python train.py --num_hidden_layers=14 --hidden_size=224 --num_attention_heads=4 --num_key_value_heads=2 --head_dim=64 --intermediate_size=320 --vocab_size=8192 --hidden_act="swiglu" --norm="rmsnorm" --norm_place="pre" --norm_eps=1e-05 --positions="rope" --rope_theta=10000.0 --rope_fraction=0.25 --qk_norm=false --attn_scale=0.125 --bias="none" --tie_word_embeddings=false --parallel_block=false --init="trunc" --init_std_qkv=0.0231 --init_std_o=0.00437 --init_std_up=0.0231 --init_std_down=0.00437 --optimizer="adamw" --learning_rate=0.00233 --beta1=0.95 --beta2=0.95 --weight_decay=0.062 --lr_head=0.00831 --max_grad_norm=0.5 --warmup_steps=382 --schedule="wsd" --decay_fraction=0.862 --decay_shape="linear" --final_lr_fraction=0.0 --batch_tokens=65536 --max_seq_len=1024 --doc_mask=false --train_tokens=316000000 --max_steps=4822 --dataset="wikipedia_en"
MLP neurons of a small language model. Each row is named by its layer, matrix (down: output weights) and neuron, and shows model dimensions 0-191. Each number is 500 + 40 x the weight over its row's rms, rounded and kept within 0 to 999. Numbers have three digits each. A neuron's up and down rows have the sign that makes its largest values positive.
A block is one neuron, or neurons of one layer that tend to fire together. After each block is what it responds to, as a language model described it from the Wikipedia text at the highest values.

L11.down44:440501512499488458455465516503474430492476495463501514448471490493459493552498478509474449522482462476473429396475493488466529558511438557514543484487526484465550453477422498434559549530440562474524576473500521507497408514515433464564469495495500548576508450521562535486497516509552473540478435504452510545456452501486532457436471545454457537533555508472509478423523494460479577478465497467485479476420478522482476487490501541410563484489508509500466479533485446513565365549513437451512520586471557537538474504504508494524506531526563436454485532500493544474515473461433487549
L11.down249:547499471544586498535553447481473436532526468479537528577533484517466508535504477500494541487486465472493606481459525560516549503534537538531540423472509556525469486535503465523574545498472513418572543546511488460562502473505536499444506508503485400462493513525466485502534512528532534451502459506477534557508535610512453468535409486457442477420545521503513505467583456459540484447517531444488449508464463481503526531544448514472470518478492532460468447485609533483537483607520483454524447497504501418546464516479451466497514500509462538486561503618507514466491425472488509530
L11.down261:470472502440489534416489456461435398541448528539483563432502565439517514535542509452557554545531506532557508542544502497442448457446529489458481457454528544558491591507477519486467485500517522518443547484577510493482545471523433472506427486518452566530498464517484469489459516531484520453575534483477461502441548506505417504508446454540605474446490528530474540528572575497548518486448522541489443513455481515479556556553505482524511497476572482501465503482475468497457509626485471533464476560547477466483421515546480429499512535497474510466434514507513462542497544493523538470
L11.down315:506476464538487491539456520462463427511476528438480525504509500466518498472508433551525492525445440488485439616527486455520440468467558589506538440495466459547484489584488400443483435497533505509482549480501457479474497480544423487531487425441497537555551513411540533476492533526448514498454489523525502514474524476417487448522482591494489474451453483591494440546554504601460563481502541515557577472450518534504571490553559495448442510535518409536496553558520492439572498503480454536495487479497507471483503462476506497479524424577440409461432517514533531520541529495510438524
Description: Mid-word syllables and heading equals. Middle syllable pieces of long Latinate words before their suffix, such as elimi-na-ted and fe-asi-ble, plus the closing " =" of wiki section headings.

L7.down53:511529577448505549531457438480538551453525472546564493539553514500520519520494481496458532502554482463542527505556544482450500535493482534540547575482514416558477523381489488518556441456442479542505499554507544515519494541483451565515416507441463568394480471457429505480522514528478523532530552516505474452512427462513500437446543493485486451577543500492510459471497488408491471504469506475466490538583512415522475460476539522451550469473467490486479520423494524524570499482473506496475561503562448520532486506457503528497479440515503386494383506449530520494483514520488504441
L7.down128:555548495520503477403486487532516523506495450539501520471516533525502476462516465530517513544458458543508462468457462486492494429508530451498507538531542402471508494384445497416477559493511493516534505510491468452526545475523489529531454502530472492358466419525429452555450482437523476583549432511447497540480525552389513495544489483487490524624520493498494526532464501338497458454440534518557468503470495505556460441538489515494525513476542518468463560511483481518576490483539522496504517502569451471498521501496536518542533490445446481480521485538494477551534513524502491508
Description: Mid-word continuation pieces. Tokens in the middle of a word: hyphens after prefixes like al-/Al-/el- in Arabic names, in-depth, U-boat, 14-of-26, plus & in S&P, R&B and inner fragments like dis-mi-ssed, su-ici-de.

L3.down72:416494584492513424527433502493503509531497418498501473497448518467505535524533544531455553467524506453600543550492530460428505502504505519461472423538518559443439600509480474489514524561453450470558473506533507514533477433472525498564520490482476492572451519519470469434532446544478561525484426460527470488506478542500455514511530552535568486561481461485523448549497533538498529512518506557464463523525560553481534552555496469507461512500463490455571538482498510442510507502597484422484502533527517453565493456454480525463547520480473478464554438514463467497419564536520436518
L3.down78:559461444429517469556501456514416468525499537507471496429563521481391515504388557486502548476500451485535466472495486493510485483517518484524495409550588505484526493508541505443537503518538521475524486514615510478455514539538515452523501534473454517467493529590467548585535479574448451498532446544475504494559521471494456514510488535547505558406505536553504470500540501504538476453571548486468519521469605451549504542481511536510494492529536471506461510501554547533509555466490560514492573537428502449529451488508500517476542488504459458459546505487416489505551505513499475504
L3.down164:452466488426446490451555489515518547465532546494461435439540494541525473399486511461517521466460510578532499585449459488490536511516489557445511451539547532419453558581505572432474517491538537517505515457492533541524507474529549560497526556473497437566507488545446547509546542582505505503521541512516498482532456534476486554495511546571486530456481459524507455481557524561463476484429455448488538495499449470540527464559444491533493573522551516507486502529489553457434565459465385515570510506508519487452465444545472512476502586452505455400522506515466451477416577478512518524
L3.down171:578501454484571508458510552560461484505523526559566474461464467518508472484441573442462470542554478470461535444426455456447501462495469490531486489514528435492445560502518486466563462453486508459529465479536455559509573524543524488538479553471548464557492517526538484437542513522537463444455488504573529531411547438492493458498488501472560489592517466493502494436487566454457546475461467460513457593469481551572493538526497450511498546540540474539548487532499536501433504483494545521490485520531462497524526523490421532416497547504539446525548559459484527453472533532450518526
L3.down201:492503505557546555538498568484466496462480494578556511524568447511535423495546506533523487516618536468505397485498406530542463512528445448539577576516390440535438480539513579455532558509487494468467527517512544513489581526483461461538510501553483557438474429495501500530460425576555513516550545549543492473521439501467574494548555495469499543575500545506466519522555527485517565483486563544530493518542469484530514522510453526411480560569542506539512543467502512463532538509535489482445490524466529531501454486447536528519409487523467468479515489497461474549495551497489506494
L3.down276:539429522430464463539528451471458493526562525440535425538480494543481509492509541485456511528517540544486504467493415485452493457473470514547525401542482590477541450534517471505497548518518545510530520477501408537405460498567528503509481548497530543554461470559479524530504476506470522497513491502527492469498451502487489550510380503554463550560511581507584427500483442509495501532525492423553507489469478472493567533544464530542544486474569522499470547478478553476528532512487478532511471506387473423538449453532480529436543438554514500531574451438528458492488485503517506470
L3.down286:490527506456494530466510530530433549511433494474513515511458527526547517493446500452554528481520525500581431528449536452518521450499523515432466472498453467471554430550506489511581515488509558514485425428402456541495551479482482559459556443459579526500555534474481453522574547530429458446513544470554524532426509502457518512457485476518542498627459468513469514461519502406498516500503445410523477550451463540560471429479492542553488466497476469466452511571488532502454479488482500519490514533458504411494467517467478512487515598526474524458508495467520463443421539559515442506
L3.down304:539498540504465503550549492552398529487482495507504442500513552505559504534469539567479488463467472483527525542478512450487522442502405516585542518501531456489413560505556434428544436475524507528479511491495470448481557464473488475534494514495430479439446508515521502543518519531570528509511475502504502536543544463468490553543516487542480489588490474485511490500510443397485498481526518493518515538509451556520499535474517492538493483527535540562466476484511446490526605541519545474455549510485479484564461444575553518457419551470449469549499517436523483481551490501494502526
Description: Section-start capitalized pieces. First capitalized piece of a word opening a wiki heading, paragraph or table cell, e.g. St in Strong, Station, Structure; D in Dundee; This after a period.

L3.down25:465582567509597504471479516539511500473549468478472506535579509506459486512454479510447491515549570521551553543529546495511481500563415506498481483435511540555550422394511435452531463533438577539563512572511556496503505522502528485491560513567463538468461490544442527478457542550454529469521552551514465487522495556497453480506501501515487507503512443455501511493564541594568549531468497548553384496571518474528504438530489471434550509533459533514501484407467485561525521510519474519497547507506508542488491511512534501474458552512530542544509453427474481487512496512528528505
L3.down37:532507553481476452522517532467493546540499486512575421461490513520478409541475518496545478490478469544485497540559497482436485445510506485511530519504572542480539461536489412545461416514390512453518479486467514504442483565497505440582452501516539485489577540558565523477479571567498542455484483536519447530538467502511520487435521556474475531562518478506496540444503428434503555550521526488402515490478512465459499486475435491520481517459492454468522487541483471466491565512490490509504430505559511526513469480462478533463478514556531491505612534463465483494454496501565555563
L3.down77:475551477505485491551602502463492482549517510480498523548547450533496492519483474524425502463560436500469588509484496519466522523511506481406518458485481517532467453458518550483513472524478499518493569503505476505443521386496515462435456629400558472480496513521451462504495463461461527529500539483524517495537453534457471541493513503480507521605577527541453439486571545434508506548502509490548564536553459502497474438513449562540522531481475458484461505532552475497572557521468498554552516489482445536548465463548431433554507510559554537518471457505540463591562526495562494485
L3.down151:545456515424491482492479504466440488530532483479466486467498599480469441477475520532463524468517504483497546538517529481510538493472552577421543470563517589442539482548522469590472471573507553531570460497476549446503510570567476544436503453531461450539479464541501544491554469574481496389526444458524457546489515543538544489520499538527527583456531538484566517475546459534531502469460520481443455465465597510520544461503551537477510481504495479445519479481484588476489517440521344469474525536510500523499542455522476539443540470468529527461496445494484474464518477444501505525
L3.down158:485475465479500505519535487480481462477490572525503536475492469463417479552533497508493444553489452467506440458517381490409528529556485503510511434506572535534510513507511537510475546482470510461507577493483445483487527509480523519521502579490480482460496458482470429445465510472554481555449461500480514587516518531466499503422523566492577533514454517526563529491509491485457408564458563505502430501553526477554503504485479537529454484486554474493462473549505499512539436472394446468518518519538485535577455521394497505483468612495540516448517581554513525471495504476454494497
L3.down190:446477510494523532497472423510496543478473459422525463615535505490500512477554454449516531528473492510527472530461538454532551492484525541436534418505501542507476457456567533525552464403484478501482597532510482562442546537568481510427544508513458568461468517447508439490561427485514478467533496500472558426502537528560465552539470541496538492567444440490524465493594493420472478574507461479495454532472485509439488513542462517523545526495501510496520579474510483549514504497432460450565533509480492414489449510432463495542403528489440463575489526515549548426453520509441469488
L3.down205:470458470487393541508441453485519504483522514545444481487451478552438472554550494517488512508549558509499488441498589526512458537539504468557471508537455460547533528497513433530514522437427493488503500542457516552516628416513504582579496533525494485494566463492414469525502429478467502514521540485443558477531494495500517505435449497481510510485499472483485473375514501476504532486449515484518488569493511448532602368511457486474420447476474531521462482386465501484475513516514491503535469450462484551491547474525524496470513505516459454488500480478522545515512515553475463499
L3.down219:488455497497537509527496524495485495457595475449547549526522560490498491556491503573424488448514509514544520475542474448511492506510506501500576488469447453538478499513519553493493454518507516481483472504515530466473502495550504495474407459474461598440531505470494472493466493474395531465454497492464503448504485501506515497538466499506524502486504492567479468537589507450566471531464519478549484559490541559468537419503508468514458463450487516461452486488608583494555472528495585472549489475481506524561513431485521411545461425539514571548468516449500516529475505506555580588
Description: Second subword piece. Short middle fragments right after a word's opening piece, e.g. can-ta-tas, res-ol-ve, el-se, Al-hyphen in names, and the second = of headings.